From a checkpoint of a small transformer trained on Wikipedia: no position embeddings.
MLP neurons of a small language model. Each row is named by its layer, matrix (up: input weights) and neuron, and shows model dimensions 256-383. Each number is 500 + 25 x the weight over its row's rms, rounded and kept within 0 to 999. Numbers have three digits each.
After each neuron's rows, "fires on" lists the tokens most often at its 100 highest values on Wikipedia text that the model never trained on.

L13.up330:542495468517521502535487464509494495528492509491529485539526470452480488510503522543506532555506465461516495477489486496505492478553558483445515511498466455475481511517466513540478508515506479445443507516447517510472490466511504509518517540474473543487563470483539520495494471513494515490494530547488509524468469525490532489505524522469511480523523471496553460514484475528492507495491
fires on: ".", " |", "\n", ".\""

L13.up1025:465485525465444458501483493480527498478461555465505505539533495506493528497478462497522504501500481503493499529519506476506439545546500504487545527535515464515501502506484504526454515552505473489524476490472492466492486488507513501490504517514469497539456506523550442512473529505472501484500585538470491500528479498513551547507485531499532488500465493505519527513467496504493483501489
fires on: " |", ":", "|", "-", ","

L2.up1391:490458456532483477536519475497512535505509483520494481513487492485483518529528485504567494475499485462509514473494464490502479508504508520497447511526485471540484504483507492509483464553505515521451516486507496479495528486498510542453496532493541492482523535515460522493506500506480532477491488507509503498471495523470486493477475494506503481564522559505515493510513507529522514570534
fires on: " of", "s", " for", " the", " on", " at"

L2.up1248:481477476494500508540502529493489524577493506540532474519506501523460512499492463527454516529498491475479458481512503467516506485504532474484500529497504497485514502516507506502495529548573529493433497538510480470546491519533512496502511533484477462514469495450453460517476513528493468506501492528521495541510495505472514539502532506516504487491496534499485511493485477487484489519532
fires on: "'", " Sch", "s", "com", " Esc"

L2.up1335:497467464523484514559505456484488530517476489479548500508479527506500494487506487500501506484542448551522456467518514483483491501540489476493539540509506488520483480508475536498482492560528496528427521485472489488473508513501496520519518497478538490491521509494466514486500490486534521506487479522525476506473479550543496482513500497496533521538541507457558493522524518496525477523552
fires on: " of", "===", " de", " Os"

L2.up1445:516488485524495509553495477488490472432553463554531496483492489505504489474516535497518542461508470527549500462480469496468483500521518495462489493473519512501476565461489504537483530458535469494485534486501487512493512476471519518537553527494486493471491540505500529463493474486496527488512474533507511518520512527484488514514472512476497484509541556499542490543464489527527561503553
fires on: "s", ".", ",", " of", " de", " and"

L2.up1425:478452501528517467495515510522524482471484489495569528488486520490508474503485528530509549479483495519540550487511454473483506508502495479472508498492490559506489493519472476516536528480491444434471483523436494500491459486459475491552462498474508498477562474509524552485500516532525481510501515506523453511520513486489528478518471521500488514547511466520488498483455475484474557495521
fires on: " both", " all", "t", " %", " different"

L2.up1442:513452489517482488540416542523494498544508494520524473538503505500476500522483506448487498437495442512507515494497535493503465477492535511493509485492502467504481502504437499470497506469519448494480536499483479535453500465507497493495482489468530526494526530524503546508504498504500555531492503515495504467528452536484475471499465572513559470480530489513508530508536529477519509532538
fires on: " New", " U", "U", " past"

L9.up651:510512495502535524497508510495504545496507523486547462487492500443480538448492474506495526480549508472511519538528444490508459482531546488476532525455518517481493502522468453521460502530480560431452469487484498506505514489496525507473510498480476545527528480465497506494489506499500497504469508505497487489495528496504537513476546506484490456515524492490501514508505455472505518511493
fires on: " |", ".", " ", "\n", ":", "|"

L2.up339:520520558496482538497500511521497498488510488509558453488490465458518493455503540524493517531499483471518515472484488499451491468506546477509487459466493499511539532493465527524449496491545487481464529515484469506467492499492506505527462532505488505458565498535533468437499504522506500460503467491505495520520498502536521542542485482515492520486497494493498465531511441496512500524502
fires on: "s", " ===", " =", " /", "==="

L2.up1220:479488468468506504492520489511433504529474549439539485490557485496524558510508533480495510508501519506492547544513525483527481480517491491476503554484456493519489538497485488537509494500535510498498502520502540496491534473491523471509501515489478535496507501495526491539518507508468497461446554511491522510539523498513548503490550518536488515452507481505494482501489500493502476478490
fires on: " with", " by", " in", " scored", " goal", " scoring"

L2.up508:554460456537487520501495466526427528517486481474521508519474491458551509477509483485490516490524471468538516470467495486504494487505499516473544511467537503493465524537472504494515507509481502455448499492469511523521505513470464504555503505451508509480536528465512519503496492509510511522497470516533534523472511520466489512511519476508500491545494467525510524517509550510552507501502
fires on: " to", "in", " in", " more", " More", " Can"

L2.up939:543546444485527542503477533458493473477466495517490485521473515482482495509480516462496521492477483485487466515453488487472484484520530520483464523459498531492511520469472513517517533453517512500485510486524491527487549514485572513496481496523501494498546497491473518518530493459480499485437491513475510481493502496491543517455497515510477439454537499517537485519461455512531494517516
fires on: " building", " built", " designed", " roof"

L2.up1518:476475484521510542486537493478419473490524473514540522471495481485516492531508499530514512483508479497517499498485495476520493455522492501456575513448491513513476492523465496511485508497493527472503478501487546520508492521480500553499481516487486500479521467497495502490497519526506498524495477524501541510521476511515516510519515455486485508528504513484477512545499509494522501494505
fires on: " can", " could", " may", " Can", " to"

L2.up446:470485474505503484513437529531494484510503506480489450546555501492491463530539467515489466481457484506460514510463517485534475462504491510522538476485491498512478527482489505490537493493518502466500534463510517519532530492538523521498507497535548481465548516515463483511525443484449510489498512495528462500483437555495463476496499533557501494494534471461529477510501522496541516525530
fires on: " New", " San", " di", " Lim"

L2.up592:543503516518503517518496485513474473515476495453508473521481523500530501513507507562487492467519491502464508502470506496520474516493499487482496531520482502527475488505438469504493491493502484477479475529500516476470512523511461488541554470457516532542521498500521490486514476532542507492492544503508483496540476515544495495429476580552481527491526481518509471489550472488490516527507
fires on: " in", " with", " of", " to", " from", "s"

L2.up673:497467517521468505502522472535487464458512477476515497464534511459499497504493505528532520477478518496545531516522461482468480491537515525476526474484450537520508515533481486520498583450485491486466516486460532520491490511453473481535510518495496500459523470499502493500451535527523499509514484541489468460526484505508532483533537498483488530519530540494505483468463468521492529499517
fires on: " |", ";"

L13.up1005:561548543534494520465514524504509489483526543513494471497556529474536515504502493505520520545517500495515526488506518462527472480505511460526540557481536488458502499474523483536519484493506499496499483498493511528496494481476523461524519530491515545477532471511483508536514472503470531461435514477487458484508489515524512537487534503519537531522499466467551516485454501537518457513494
fires on: " (", " \"", "-", "—"

L2.up390:436469490512509563533490495466499500478502504459481484501529503500518502476524503497469505471497444503519500514494464487456499516508501517488497515481511525484473531485512505520526538499532505500485492498516490541505533468451494565514499534479486515460518495506459502497535445496532519450495543506522489508459513539496499475471530500502520487535498483541510500539471463506527526547495
fires on: " who", " of", " family", " whom", " where", "="

L2.up441:538513542512546506515514506539503503483516523514520473468525458468500463466555522486545540523510498480527505478524501477473493482504513483507505526514517532481488524500512489518468571510519479492462494519513503532490506477503501550517512500489467484471516465473515474462510507486532492478513484511500449517489491491530485523522498495522525517519528499513473472535495451528518502546503
fires on: "===", "s", " languages", "ology", "ity"

L13.up489:504473538509512532519481516491542518513510490513513454523551505494512476504524496515515512505478495494479537502497533475488457504511490477471518538479522488478501473488540483539512510520512473460497526484481530523490511482444539472561555525496498500490493482509493503529508497476462535496465470515484501545487496515552486538541515510515532526514516499475533505501484475518492462487509
fires on: " (", " \"", " “", "—"

L9.up1342:485485435470500481518533529516511518492458517488502471508514496520496507530480488488497527492481536496507545521541476493521490506500510491455478567478501453507500548485507440502502508527505515516506459477490484496480536482539497532498498492473506515498510492501526478514449501485590463463476538531455514477511498485497521520510496500509495531464543449508487506530437484517494495536485
fires on: " |", " wife", " children", " Student"

L2.up735:511495534516507500506491494480496510523468513496537491502514498484463527462491492503510543486517476540541485493557497497486461503516484518514511497493497466527526487483482537502460482487534520540438521471478471517486525467473541519522492517514513481480530510493476478470517500477528492477513490509519472485482482469545516521539505528487537501538515526470545476526520475479500520513526
fires on: " ===", " River", " de", "===", " of", " |"

L2.up360:493441492498546562519520544513502489467488466499534450464516537505499473506520478558513492498515499518472487465482482493493498485536536472497486545437510479503495508487491511524473459484538484544474523505516492529490537523518502514484481518482475490514510507506454494481465482500518493503442458512495544529525516527522536526525553466530512504472551529531494513504519481547509487467521
fires on: "s", "ed", "'"

L13.up1070:496426511496478495521538536500542494532494494480524519496525515505500557491461470526485556516515521483470489516517460497498501461519479486501494511445506432528495506529504452503482492505476500532471491520468494475463500487535489474506475515478472536470501471510505472516501498511482515473517505520522524494525481476509513501538507507504544492463502447478525521511478455496509499512503
fires on: " |", ",", ":"

L2.up864:511485524502465497505519485531492470501522496495518493479553500492511485502478478533509542516510512513537498509525479486477473499541534506480540462477460513527512540525496484495493584468499501492468499502471503494517490525486480493529530511478502497458521474511495506449477514514537487485509513553503468465503492485492533482536513496507494508498532536468515457481517476498497537486503
fires on: " |", " details"

L2.up1243:504501531512467517485474515521516509474511491512519498517484498453526447457466472487515528505479456518461480490518527489522471475555503508527464507453497516514497566509476489529492502472520447480488498480496483553460505478531479497538464521504528475487554488505540462498468504486528516499503467526486516511508510494516551499526517498541516530479533466527508469561524537513514490515497
fires on: " to", " not", " left", " |", ".", "th"

L2.up1418:485467466463497480488449506478507473507478522511479523487492524503504488490520542482500460489475511472491505509506516495514456488531513525498503525499509487497523495490500474497527479533492512497504522539520477478501506493502508523496486498519547516537474508487494458528500485513429468484508537553504522459491494492442510476497481528523485503512516475501476529484515513470491493512521
fires on: " |", ";"

L2.up349:437514493465499518539520521478501538504482493505507495512477497481496479504489514542487521528510515456520502463527495491496497460535571528467490532479520538475519481521464497527463483510512503516495519507504516520467496463458460485510457540526461544477518455517530521479454519493543529505493480517462491490516515495511543498536512467505554477506489476447511488518499496538546501505495
fires on: " that", " noted", " said", " described", " stated", " believed"

L2.up1247:550428512507475520530486549494476429491504462547517511499482508504506465458488520512511540492507480465530468469486468501448471496510534443467526475491537457520492501515503506548496546471539496492500553539477493518519537514525544521516514472479500484500486529493505472474496516486510460532516467530512483489502503496488531483534494468492493527465584516456534478565514484516553490520546
fires on: ":", ";", ".", ","

L2.up1323:468495485479510493517514536527486481470510548520481499541545517491508446490498516474487479516509479488462529522513489489479454529511506537471504512489511492531487521498501454523493557471487499451512486510489502480499530477501514490475520478474514494442491478504516481501499453427471453483535537560480485527517471493471553542501495481495501519506517502488481509528492505469486475526518
fires on: " |", " 0", ";", "+", "R"

L2.up1105:457476482521508486511489483505475545510522491507537519482517474478473503541523514486524498515495501486504527538505528505543448472531516490509477562463523516535463506499499514493507486489533473497491524505489520537424486458477524524512520492463544499494501507510517479534513487465460526472472535497493504500498487518483502489471524539525559497486538525503490522523472534513473506534510
fires on: " the", ",", " 7,", " 3,", " 5,", " 2022,"

L2.up493:467439505536488488507531454464467505477530474532491516502528511507523464463534538532475475517450474531467500544522495492517450520494478501455518524508510528531514522501485456487490510472484511500501530493492531479498498507498499469508514467470533503456519525486525522446470454457490482514520495542502507503515497516483570503500489484516523518534498542515467528495453517477478488533510
fires on: ",", ";", " –", " |", " season", " —"

L2.up83:457511507527500514551501481481465458486515509517459510462479506481490475496529523521459505471525480467505476487488487488427477498505547524501478505498524533474459507488475488500519561521524499525472526487513534505521514497515513545493525518473499500476529516528484470485491475471453492519510522508520454462492501533502510479462495501499491496508507527457479497539468507505497516564549
fires on: " family", ".", " $", " of", " District"

L2.up707:513545484481486503485509523519501573537513500519506496495490488472554523505511549505506490473546505505522517505461496492441453494509541510495481520479471474485505571490505482571487503486498502509494534531531478475488493490461494482494495522496487529497481514498488498508508499548509494457499516529511533476497487500499477506487530502499495502484502467488491496500542491524535501499523
fires on: "'", ";", " and", "\n", ",", " of"

L2.up1161:476505483471504535545510530498498535524499480522495507503505520499518528529488518528467518479524520435540458471497495498517481513500512515467503553465484540489465503478458506509480498506490504546474474512457482482498486498493477490560459514493489477468512511527523523517477513528502517521499459523505531491510458517467511473521470485496494532500473528459548522543537469481525500538506
fires on: " for", " among", " about", " between", " allows", " to"

L2.up1134:471433456532480509524496486514496493501497472476481478509482519507482493517478447526480477452507458503457485486512485490526479467521484515461489494488501472527511488462494515461540475493522476504463478493503487521496519485549468504503478545515533538464528489513493511477471444524476535520490485509498505507488488515481498483512519554558535529516532494541495517515525516472493538529508
fires on: " New", " El", "T"

L2.up1397:505478499522496515501529472476504544509531526468483519511485508500504531483533485462510485491496508476502537528480479498480507500514525519496478530512483444531491519464494484553456471505478512507492509521507498479474514487461540477465487507508489531516514535558534559500485500504483508445503485492514505499482520487516505558494465491502478479510540520469497501490503494509502520531509
fires on: " of", " and", "e", "s", "ie"

L2.up310:471493524459518509517484515533509577535503490514496476479491482433456508512504513528541492523544478499475465502504509493455497456523557522522457562470526505494500539534443464499472485491516481522497498523486494494459504505527513486486516492505495492509493482510499512493465523509478521501480477507499504474574516499544524465487508505516505533490492483516495457518512482522501495501497
fires on: " an", " 1", " An", " saying", " as", " called"

L2.up1395:552505517483500491502483489569488487502492467504533518495525496499479478501477472528480500465486477521542531517518450481531473493522517501486489461461485532516513503519467483440502574445516512460487475493491509528508486522484515480552541494506525478516501452520510501501470528532503509507501507528512474487538487499514535487517535510509497518498524519464525500473494493520473550478527
fires on: " |"

L2.up1287:501460520508516519515495496494484476539455452474548500520477463457506515560493489505484477475530491487480523548512459502477471536494524538481476544545478489531460535529492474526500547493509463478497468501512514505505485486506465470461531516460472490496498516515489543540493444523509524501484518518464485494482458512529551532491509546516528489468486504518504480489546519488547505527482
fires on: " in", "in", " Year", " of", " to"

L9.up261:485514508531554531489497484511497468472477505507492532499518480515484522527497497490481498484488528490462461545519493491513424518518532511531500500516496428499512540477510476479479525489519502511508478468524464495516484483533520491528488495502491491521509474464510466500471450556534422484429561540498474502516486485481506523462524489509515505490489482513527501532497507506521522488515
fires on: " |", " F", " age", " Hard", " 2;", ":"

L13.up368:536467515504516494533506481527526506524496513464508479523515478481479536517504502519539495504489498472477524494486452479512485485535563479488538536505466483489473510503473486486495505489508494467468488520507517535486504427486508487535520525477511515505574448482524491483509489506511487499491483529484479497481485519509528492495521558486518502510516483477547434504481488515504513486519
fires on: ".", "\n", " |", ".\""

L10.up319:537526527501543485496526472497475483495557476468509504509494504490517556507492504491498479511518519463484515511463520476509463511513511522511512479477485512496505542496538525524526503505537498460512461523508530508496543492465484483506515498536441559499502483501537535549520476494456512494495502501508532512498503524512478466503478496491503499519526441507495481499525546524533508502517
fires on: " and", ",", " or", " not", " ("

L2.up1041:472488482468495521477503528562490528452510505498533496501492511471488489487485483523485550513495513491528476486514478495513496495519511492507471508477505490546500526531489472539515513500483495473478462475467551532487532485517512468522493522507514475474511474503512491490497527490481496477466521504492533496483494496502554466518515469537522499473494470494505495577531492492465485471507
fires on: " not", " will", " to", " either"

L10.up339:507494479519508551495498434545486499507467485465523484505479469489514495487483509517522517504521486477555496451496513490513466518496492474498517543485487526526485490522519513553521484538525515496422507484457491485568519467478460528535516509493465508524504501494509505466520470524505519497519513499495530545467459521516499459525510497518504539502506504505506515498528506532486511489495
fires on: " a", " in", " more", " to", " under", " In"

L2.up1510:485485471497500499523472499462524474481514531516488478477476479504518450471505511525490515508529479428463474454509511484454478474514526509478522475494538477483501466474502482539497512488500491516488481543524505481529522499519547555471511506495527533478499512534493449461490478480550474478516531554524467475475524522527536480505504505513508474472524504453506506531509529475485489507539
fires on: " which", " that", "MS", "."

L2.up541:496481502508450522486468494456500493462499533492555490514513508500509492507485501472517528529492516508493524542511503491513460497547485489499505570469482457534493490492512510541462524487496520520487528500484489518527549488516515496513507508524470552445480503468493486499488457446501453500501520558481436490488535499529525483528506536476533529453518488495503491529539487493519492514503
fires on: " |", "k", "n", ","

L2.up1231:546531520530463507551487433472479533477512487501519525506498488496493545527471472481540482498453446491505509501471455496470470497540552512506453530529502451542500545482492495497459502484495521537490516495460489505474492502509544461497513492481494511489510516464472518492478501508471498488451473503482526514514502492490516565496473519504516503446494517515585495481470520509520514520510
fires on: " of", " and", " with", " the", ",", " &"

L10.up1409:519450519533473553539499527485511490540533517521534516528523474474476483470475517545499518544491484512486483549506507491464491497519528454467521466429455437509495506478517504538476503492510475453505496532471496468520482512476485544479483487518477501436478523504511505489497484489489520518523511505488516490508516473511523530564525507503543463520491493512514512493499444541484517485509
fires on: ",", " and", "c", "t", "\","

L2.up1500:496511472520478528482474494488467518469468561490510497509498490477518507513491526490549512524514485490459540518476510509499498476519505483515481530561475483511492509513449473489532504504468474482497493495472528531503519477473500504574479478457479535472520442476559504492496449466474470471441502493510503494500506467530528515438519541517498505519498515512518483488470490514540501504500
fires on: " by", " to", " in", " average", " from", " total"

L2.up463:533473473491501481514503544508509496532529496503471485484501472501527448501559478538467454511477510431483486515482506495511499501522484506495461486524490506474502556478505457524493497594523501536495510533516531489493531490490457492514483498506479490530504491480489482499448510492520468478496492496518562519502480551462527523472498437523513510510489544512480502521456501517504517535520
fires on: "s", ".", "'", "sson", "94", ")"

L9.up416:470470484531515497503504467503516509483526512461488467484464524484466450517507481486485527480514480494499491504476484491502490482552465507483499533512488463500509525461503521485511521473496474490455497505495474576496498499492472490491520475528505532496522495543466529513493473530480537523448513498523509509504458502488482492504502532551529537498530512524521488518504524480514508523525
fires on: " New", " El", " Real"

L2.up520:484490513520503495515496493533490466486478507479495521453520527472492514488479495499507495486481501528540502500522466496484467498543508522509505480508450529529529514524481479462503517442488495458479520466500503518498486501475492493538508500520516472464513464464514486496476500521510476497505484536506461483540507487527516469533528472480469545519538508485493509460488490469475567522527
fires on: " |"

L2.up38:493451511515470507546507512498473515500507483443511468501505532462477535479512512529487499475491504503521500491503499485496482470557530506493507557507473465511514484503476529537479509479575467539426544510499479508517513494490478493496517549494453517479469517501489508487466474517471484502508489558512507498505520531499508516518532495491511538485544503503515501508533479519490547533532
fires on: "s", ",", " &", " and", "'"

L10.up730:501519489475510499460508509511511490496450504494500475468509498472493475459478457497531533527515467451538540515524454507525439518521507504500547538461471503523501507483468509556526488470485499468500456539446493516498525493472533499516494465495480477535509469485520510471499471513496485475513525542491459518486532467498551527502503540501496506499521499496529461518522481500508550502512
fires on: " |", "."

L9.up601:482475464500477526505480480513520480486532499544478448505497498496483516471480512491504531505509455455484533490478511487503487467520534460484493523474458459505500563475502499502466488494530486473490532528501485444499505518483511504482459526526441477495495521522488551484463505489484450513509537537498530519532475504490498525476520464509489512515488501524457489496532485504515533488548
fires on: " and", ","

L2.up1513:493491504500472540540495456457527461448522467533501527503523518517489473459488502526537498485457484521489492460487445503470475526514529494485527562486498510535506524479483492514537513504469468490503527506513481537476492490482524496522487501503499482474480513521511466490518435477477487466515521507486494506484526488465503486521506489484494519513524517484480506481490463531485536503527
fires on: " |", " of", ",", "–", " and", " ("

L13.up1411:542500518495491522492484494492500509495506477504454507483545478511536518496514512463497541519501498489488485479514469468518428494497505459477527536518465469474490477508532498517511487516501506462526510513518510585469481485489512483538499558507515473507516477522499472544479525503482560496465447508494502494507498522539524555532567525527520533514477476505544509503454470506520449499510
fires on: " (", " \"", " “", "(", " '", "\n"

L9.up434:509447463496571512488502474478464517517494465467484421463541459527505484510476483510498510558514515493487489519493475491515476483492512534435513512496521517509445464499503531487517478527487507516517501511477526539478505462489488533506507518477500511511514498526499515551492476504494570534458518506476533549468499538479508498536501485505524532525496515480470513525448512520467487527506
fires on: " that", " the", ",", " \"", "Best", " most"

L2.up458:498464483510513506505506513519479458509504483513515501484544491528491469526517499521506504483474514505490496500523474495516431497513508510495540536525466480531501487493506469514447495505524546488513497493474494500484482517505550507503491474477499494530509524498479464489502526477488449501473519522487476513483491496528515506521509514515490509444578525469575484507540532521488524538526
fires on: ";", ":", " of", ",", " in", ")"

L9.up497:540478505463530545521498537485483478477499502503516496499558482494485509488482507498462498491476497469487506480484498503468456493529491465487543482455470497541444494493468476530523503464508506475495540502487493481472497475487513487492503483479527479451489479513490516485510498492456486504517474521489541486489488487498510520531528517511540505516484474479496492526527469439511510539503
fires on: ",", "\",", "\"", " 2021,", " |"

L2.up1166:437438452487508529538494482483486448514508502522491479506528541521457463508487509493498505512486488479483528515555498488487455513523505473480510550489507513526492463497509457511514517552502491517506563520524493501504509509486531502465518513505501508461480519505503513485452455442462437488504490553474507510494535497491529495502492491478483484495552498504465522500475488468505499493518
fires on: " |", ";", "/", " /"

L2.up98:493523515512482496478480501480520531543469536501504506487490491488471536539521483491524526478525472502507513511476489499478466482550530505501468485521499504511509470464506530539438487533490524514483498514514487470488489450452457526494464513514499505500544516517472492522484504484523483467515505523507481492482485504581529506528497525504530491479493508496552524516516513502493524524501
fires on: " |", " of", "e", ","

L13.up1174:540503536536515506526465502504512480492490457501505455506530509495512530495533480500512536520531508476506488496494479469488464523554510471511466524438533478495498507516528494532493501501558464490518517474485529530484501433479478518514532523490480486476542509503494536477548506524450565493476455503466515475491518549566477516541576504526525486540539463450509501507510500505536482478489
fires on: "===", " (", ":", " \"", " ="

L2.up838:495511499488515501497473524472502483482490485503500504490520516493524479501507494540533491461489487479523462468517484503464426506515509496488547511546455483512520524465520505522463480522541530531499487544491487525490495479485546525490506485493493470502481519515467443479535482510511490491524488550471512527464510483485490508525495528495506494512561510465503505537535534471519532525532
fires on: ".", ")", " of", " |"

L2.up1011:489490507499497493508479534504478532487515490498519483501582493520489454518533497529543517473476474526521469487546467483461463516508497471496533503521448485506484481506511521492462485504511493521492485479448516516490517465507546468510524503454487486503500525513466495473511495500528506505485473502470477530467498505510517495524524521520547514555563508481584479515520436531497501547491
fires on: " of", "===", "'", ")", "==", "===="

L2.up1077:439481489503520591514474505481526506515453460484497451471503528492406469499512464562528484483475459464500524525537476498515488486547535540471493512474494520532531505485483497510491474523487489521470512499509480518472492527472507497507456531510479476486498499515466510499457510511474503501531456510458495539503490492513521531568505527525472522504525521504476475490510475519480511532533
fires on: " of", " the", "s", " a", "ed"

L2.up168:523511462489474488541514462534502536540488531549513508535493501478507473555494475505514542458476483492466478518498524489493471494530531485505470545522498511491526493487493518486516575491521519500437542482468505506467523496494512471496470485509519496527536447486496503521526516475502513461441511513516494500521483500520486507503482532508501476463521476547556496477496518502487499529512
fires on: "-", " built", " designed"

L9.up1084:529437450473488524532479464519472510507483506514476475493486455508507464472515522513524530501517441465476532527504481493477481483519586511408531535478476500477465543492467530522483491534488475478490509508499521541491502515473497509542493498437499504519561501499540508469451478495500521492501493501502539505510520493472519548489515495523496491534547510513474518524512510549493530505519
fires on: "\n", "-", " \"", " most", ".", " a"

L2.up119:514454521524517560484507478496492484507496481498534463503498487488495517534501484523509502460472437516475480514471482491485480482517497480444458501494469517502549556522486501519494492491492518454486489473489554485508532518480510504527516529460452526497497497467501508469527452524476501511508508497495494510527473500495479517535508522492504527502523537496472472528530481494473511498508
fires on: " a"

L2.up1399:515502461459512497539508517463511546567515481547487488488517502537453504456508521530479502507526484440484485484541528485488494462519570541466479505463516491463490505502462510525464480469546510530497518573534489511485494458506506514522507521488490492479487448525526501519424504527484534493526482520498519481550467495485502514498461477517527496480503499499507513482540516526523528533519
fires on: " that", " however", " \"", " noted", " called", " saying"

L2.up35:518490544477503521488498477494485488506495532522493500503496459441509517481486486501512463512531477444483493519481473496473451498533543480486513487533459495509506516512501452536461528563547475467480511523512487483507499469487466485533490520500471479484523487479531496459500492538512463509500485519496493498502492484510487510503516484529464561526488447492493422544556496462515492534496
fires on: " also", " |", " (", "===", " =", " is"

L2.up1135:492450458495524560487476493450477504484453500482523533496496495502474502516514470555509505453496475518487498532462464498498485496497501501471517514489475533505475528503493502506486483559484495470502496479476541487498519513452461496550543510472470527503515526457503544497516505519466472522446480493502538529502459483504483521466503513524511520478532543496473504509458497489502528498499
fires on: " a"

L2.up62:463486449540481525570458486511489471506487481517501459565515470507451499507476526521468508478489443506464503494517513491475489473500518513455462509515514506520496490491459561463455509477495464538470538458506510528539564510532502523487473539531476510492489473466478527460490466497474515543435490498514515513539460560483493515531496504515482504497556509508522474505492542536498518495530
fires on: " and", " the", "-", " New", " Ab", " or"

L2.up42:458522436502534484557527500469476496499520531518463465506496475496519486490521538533469480482542480440533457463501504473484489476501531528468515512488518507485508472527494495536487540470500522514505466527495511508509524471521560554485476530533478520493469480520459469506504489529506468518514505530537515511513501550482488500483539497507491479524506503474521486532506513519490522537539
fires on: " who", " of", " that", ".", " for"

L9.up135:506468522462474503516524488495511508468491495489506518517498510501489516487480498481495525516463498504511510533508499485507455504505539526535504544483484438522500559521500441538512491547528512511505537455491484479489479492539523524520500487489462501495498489523511463527459504485550444445479551567498499492526503497478504514513475471493508516466539453511509527502449494489491507516495
fires on: " |", ":", " Student", ","

L2.up82:461532536511507507521492469532485498535479531467506451478485517464519529548478507497508494470499515433512494472479488490509464511526515521512485522484478482511533473511479507479464497473505489473493458467491486480520514488526463492517452523474503558490539510494486452496513493533525493474466489516523540473471470472529523501472534521525489504475524542506587494565554475522513506497491
fires on: " with", " represent", " to", " against", " into"

L13.up1480:512518511496529515540499464458551477469527473487474510534465504516466505492485500521510486490494474489494508493491492497546466505532521485513485497471479487541520477484505491508541545494552521506484501497521475527478493497522480505493493505540453501538482523505552453503506463532483501520508495527498551549504473522494489500472496502497472523501510538479521479519487540513553498504538
fires on: ";", ",", " (", "–25", "th"

L2.up497:508511468527475486515510480504495513481492513477516511504475507479547506526483505508491470461526520471480485515482465497494495522501514550508478533547486501530504504489456467498500509443470515494488457486479483493528495502492455474522439458461505527486543507468517490501498450533518488483469474490507529474472493483466509502463490504498492494526489506515557511502543483533519529532492
fires on: " of", " between", " with", " Total", " into", " among"